config = dict(
    num_hidden_layers=22,
    hidden_size=448,
    num_attention_heads=7,
    num_key_value_heads=7,
    head_dim=64,
    intermediate_size=1792,
    vocab_size=2984,
    hidden_act='squared_relu',
    norm='layernorm',
    norm_place='pre',
    norm_eps=1e-05,
    positions='learned',
    qk_norm=False,
    attn_scale=0.125,
    bias='none',
    tie_word_embeddings=False,
    parallel_block=False,
    init='normal',
    init_std_qkv=0.0172,
    init_std_o=0.0,
    init_std_up=0.0172,
    init_std_down=0.0,
    optimizer='muon_variant',
    learning_rate=0.00665,
    lr_mult_o=4.0,
    beta1=0.93,
    lr_head=0.00588,
    max_grad_norm=1.0,
    warmup_steps=200,
    schedule='cos',
    final_lr_fraction=0.1,
    batch_tokens=65536,
    max_seq_len=1024,
    doc_mask=True,
    train_tokens=434900000,
    max_steps=6637,
    dataset='wikipedia_en',
)
MLP neurons of a small language model. Each row is named by its layer, matrix (up: input weights) and neuron, and shows model dimensions 16-111. Each number is 128 + 24 x the weight over its row's rms, rounded and kept within 0 to 255. Numbers have three digits each.
After each neuron's rows, "fires in" lists the words (lower case) most often at its 100 highest values on Wikipedia text that the model never trained on; "fires on" lists the tokens most often at its 100 highest values on Wikipedia text that the model never trained on.

L17.up51:151127090095134092122127110169102068175123103152174092119134132137083094124147121122121140147129172141098157093145093147161168118090133100123086125149131137156114114125130136153116087133116129137146162143155134136132184130117128132139133149156126132131117118124076122100115103118126092139
fires in: "at", "a", "of", "to", "from", "sister"
fires on: "at ", "a ", "of ", "to ", "from ", "sist"

L17.up411:105163147104129136117151162125135095100117126118143125109122110157146110132116152126176126107120111145147132104162074140130128103112105133128082099094170109134140146111121131119141161146111115122141088124130097105160121176148171135143069150108127167118171145095108142112076102147160136151
fires in: "on"
fires on: "on ", "On "

L5.up1474:144157137160134177136145151149079112177157125106111110070182148135138128116137114158114142113113078147129143141099117148106120113156112172132105167140104129133107145126139123132134105138123147166109114106161162151131146144091128165178147113121086118137139113132145097149130111113166103120
fires in: "medal", "aporhina", "executive", "people", "sq", "motorsports"
fires on: "por", "medal ", "ecu", "peop", "sq ", "spor"

L5.up1538:139111124120070136150111151144128092164111157106138111188196137169146145144106132134110153131113160098113124153157158121160082119102102104146133138136162103125118106132131148142139120160115136094090172071134146093147146163118138125151112137156120130136142067166145145197158128134150163172
fires in: "following", "same", "despite", "for", "next"
fires on: "following ", "des", "same ", "amp", "for ", "next "

L4.up68:136102136126144139131124130129163132146053123106101103120142104089090158102132114129125167118101187098152164116126127167121128116118131127148132104130187147149178131113149127106102145091187132098136135133109137158136162115087118146130147113168143113126129079123090116109136121094102183143
fires in: "two", "in", "won", "win"
fires on: "two ", "In ", "won ", "win ", "10 "

L5.up1640:175132197131113158104134118125131083147096155134153127102136182128117132135157104137184078130141142122129132127155123156150111089092120115131111171107150123120106134172125152146089137145154112100143130123106164120072128069142125099100107131141118129120093137123152136175089147115120169105
fires in: "species", "area", "areas", "specific", "special", "originally"
fires on: "spec", "are", "Spec", "origin", "play"

L4.up749:097112170105153107134103143109137121156111117094141111158141156116137165081117118098156110143113178136135106129140125139105180127112085094120202135138116178101163120134140140131135149116074095118081164145131094096104085158143114120099107146122118127123104110082126152132141115126122117080
fires in: "total", "annual", "final", "date", "term"
fires on: "ual ", "Total ", "final ", "Date ", "total ", "term "

L5.up143:174147129123151107091134165113095116122113125143085178113153119098131124162148150145097118136118126109132116117079148117107138104185145101144124118115134112122106147136102101160134159130165110140112139128128122146158151155096158105139129157138139129126127055090132163133147116179130140110
fires in: "county", "california", "president", "san", "non", "success"
fires on: "County", "non", "Californ", "President ", "San ", "suc"

L5.up297:127112156131134133156144142130106118136131165125128131162129117140127130153113135088162151149167158136111110139124093129092153087148070108156167145099121091102118095122096137122135091111133113093145114099122107166209092126149109170093102123099156119137109159146128131113127104146120141132
fires in: "that", "found", "law"
fires on: "that ", "found ", "bor", "law", "law ", "ber"

L4.up751:112124094087102102113139140131109133133139118142137101136095131120123134144096137183073107145119166124149135120116084167129160131160132123125128105113122131118142172165108118139101121134130132097147115107076100116137110103098098124147087096121107147156169115146138115130155124119136091105
fires in: "gold", "silver", "bronze", "red", "republican", "golden"
fires on: "Gold ", "ver ", "onze ", "Sil", "Gold", "Red "

L5.up802:092139129109127123179158159116146110155117147080120080133131116131103142118109140202136119096129126138126126175133164121115139115144123103145141186142161147123083144140120116086116146123118132125062131141117134109133137162110079123161112128142143133152174113154144111178124141097166135144
fires in: "history", "historic", "historical", "italy", "italian", "details"
fires on: "histor", "History", "Histor", "Ital", "history "

L5.up1747:101136105136105102094168118133121124148067119140170116137095143121160181156120132085183134132117126164137123149107124111092120107133070139123103144106125127155150126087114135153082126098148137138115124124148132158112148111144116145093102139094166129137129089132136083126119158120153143126
fires in: "year", "star", "states", "wars"
fires on: "Star ", "year", "States", "Year", "ire"

L5.up535:081137118122126169095129099147108140135137126112142128162134138149162129132098129159114168127158112120112160137179114119114109123108097162160129132127140100066094124152113152130103166139124132074154143118093152155091162120144122093125150096153132133165121119132085129102153136098138105136
fires in: "following", "same", "various", "different", "release"
fires on: "following ", "same ", "various ", "different ", "Releas", "several "

L4.up1270:138109158108164144110126131126114131132106140099111150144131128116102135130101127126101117150189147157096086172130087141153166089143139119122146133131115091110110123108116169113138151164093131124158093103112132162112140079142135099158132166132123082136132117100141168128163139148125134132
fires in: "law", "gene", "microbiologist", "video", "legal", "genes"
fires on: "gen", "bi", "leg", "law ", "vide", "law"

L5.up1257:113140115150120108119100144154121113155169144136105112111120133120111176114141111108152094113103126135174149155133088134137129146119136117110138125126181110147131160130167147127169135127129141083133110127127126178110096162170173087075106138119123088108129144142098092099160148130117069101
fires in: "up", "down", "out"
fires on: "up ", "down ", "out ", "up"

L4.up708:090101133123122127110124119089123135111125149117091124169121101133127113126099136105115150091139112133118127112118108143090150120122143131122129097132129150160124133127106132106141154163107132130102125115081156115095162137135144110137108080123190160102112128169145129150131091132185119118
fires in: "local", "public", "lock", "publications", "working"
fires on: "Loc", "Publ", "local ", "public", "ard", "working "

L17.up1431:150125143113155131114082162151159090118132130146144102157089129168127121112132120130148137109112119157137151143124122109146123128105134090137128105143146136123166151134150120145154087136129143161140163119164146082101123121118117109134112162121164122130121098142098150117142137128089161123
fires in: "in", "at", "supported", "by"
fires on: "in ", "sup", "at ", "by ", "In "

L4.up1003:112123125117145119153127078151119159136122159079089132161139103146122141130172093131138146156156120103126098094133098132143169162159152152134125177137120164123050139103126155182108131147132123110124117108145131153165127104072121103162148110176134123115160168130107110090170115146123152073
fires in: "each", "only", "best", "defeated", "one", "some"
fires on: "fe", "each ", "only ", "tw", "Best "

L4.up738:150141127147151122091138106146178111151133151132112108110138111149131131115088123122154085131154130128185169130111150102110115184147113128142115107131136124127104172117163146107115102183129149098121100152134132134138151108163134099145147144113183143128106131130161130143181120161139139125
fires in: "career", "free", "died", "university", "nebraska", "life"
fires on: "career", "ree ", "equ", "ivers", "ebr", "died "

L5.up531:120123139136164118124166167126082155131104108085157089113048130112093120143131120140086127190131136122108168143144147127114156113166114135156148126170143154155106116133166157107164147118075139162136127157112106119126144115119094120162115125150095108131138153115108148121145126140077102153
fires in: "bronze", "gold", "100", "class", "classical"
fires on: "all", "onze ", "Gold ", "100 ", "100"

L4.up805:145105118132161135125147142127150088130132140078126089170156095125104160121167174146134116115109120100172147096164113113156140115135152114123135122096137121144127121087096163115122131132100177151121097121100149152142139132135118122186125114129111081130105119101138120108139143130153157104
fires in: "i", "each", "you", "jimmy", "ifpi"
fires on: "I ", "ou ", "each ", "my ", "we "

L17.up364:133109124076099101112095147162118109113092150136155121132129125096117121117192123134124149106133111113151131101159124149107156110077131101120129129184119099136116085095166075075099090147169082171139159091122144113132140169096164132178116122110089137128151097140133127155106100160149163125
fires in: "for", "since", "from", "of", "between", "after"
fires on: "for ", "since ", "from ", "of ", "between ", "after "

L5.up1348:165136167139096115122143139085105161132129113119125128143122093122116134113134140150155140133108154113154104073138120125152143106122170171140136127134073108121098122131150116083112141105136098174157177104101143142153085130106127146151112117097131133157124114140156123145130127157160139143
fires in: "between", "both", "each", "boy"
fires on: "between ", "both ", "each ", "Bo", "ball"

L5.up194:144149108134156148146156204077085130156101154140133146104131150126130149107126141143100131115123114139115132044136148146116142136150091145116128087139143114136115104143161119100126129153123142143164106120135157129144127116088117183164152130105115143129107117138106102159133118123129068118
fires in: "under", "power", "within", "according", "lower", "along"
fires on: "under ", "ower", "ower ", "within ", "aver"

L5.up1079:168123141154157126089134084126119163155085135152091119139099088112130127117137122100134155130171133111138149139141156124105133128141133140105123092133111079109128124147108115152126153155149105124166116150150159150134123094084132098144079128117114111098125161089112118073127108092132122122
fires in: "place", "order", "south", "youth", "turnout"
fires on: "order ", "place ", "out ", "outh ", "South ", "fication "

L5.up224:150121142125117190126139136074145140159120108121123133070146174169118134136121096094094144111146123113135123112112144175133138122148089091111180124086140119143111110127095130104102137141157197150140164116130154091135153110104073127138124103187139129147124120152091110135145157075116095116
fires in: "road", "sr", "fra", "railroad", "era", "cr"
fires on: "RA ", "R ", "road ", "Road "

L4.up885:147132149125134121155159138089126104157148133139149158077107148123162120151127063117136117121133082128104149120133125162114104155108152170084115110143118162094155149174134090126099095122122158138131115143178163140111135116108118123148123096135101153099159168168125129133153127140136129134
fires in: "where", "most", "some", "early", "genome", "there"
fires on: "where ", "most ", "some ", "ome ", "Early ", "There "

L5.up1364:145150173098072122159138149097065129154122108142142130153088149094111142160120140140152118165154147132102128065117098135113148145138153090136124140137137105107120127154101130098120183110197153131114134060125165154155133110137127160161147117099101184147141089146119148153143152150180106118
fires in: "both", "those", "also", "member", "later", "further"
fires on: "both ", "ther ", "those ", "also ", "later ", "member "

L5.up1100:126127174111081118177143145127135141164112117107133132088163129092110138098170171120166150154127145106134138112118056154136136121156112130131147141135147071142115143093101173092111130122097126120144110127127147107134138138156147150146150117102106151136122154153150118095166107146117138150
fires in: "band", "team", "groups", "position", "group", "mississippi"
fires on: "si", "grou", "band", "band ", "team", "team "

L17.up203:125183129147180169151130133127121112130131119126099150129135134154097138135092132160153090125056081161069143140150137193118127141124114129122115152122121099107110134110142123165123127137145130125158131173134143122161118138168103172124139130173104127120103123123117137139080112128113143127
fires in: "in", "to"
fires on: "in ", "to ", "trans"

L5.up1557:094139167186090090122113144142143142106128107113148155129138134142159128081127135143135150117139149111099100106155106120122144143117135148119151111146140091122119134157116139121129138126142112127133129147103119119125090138088150199120136116147108180114118104138104098128126105154108110142
fires in: "under", "given", "signed", "there", "assigned", "change"
fires on: "under ", "signed ", "given ", "change "

L4.up1717:073203140119151104117115141147150151091121104123131137112133091108149151152072131140147159108107116175143145126148141117153098137118140121118145153134083136118107197114104156164173124159132086149116095167144120121103134164112122175178130157129135081130133147100155135091128115178134096128
fires in: "the", "music", "television", "research", "tv", "making"
fires on: "The ", "earch ", "television ", "Music ", "music ", "TV "

L5.up433:123117099131124134115130137082116076153162143111112094123128115113128100143130153120119101076116137134129099185120155142163143107119108171092085160155099147123150120159156102148100079189131119150127147109121152128123118127088149168137183127121137115121171135149142131128121117148112123177
fires in: "by", "community", "count", "council", "temple", "country"
fires on: "by ", "coun", "emp", "Commun", "gen"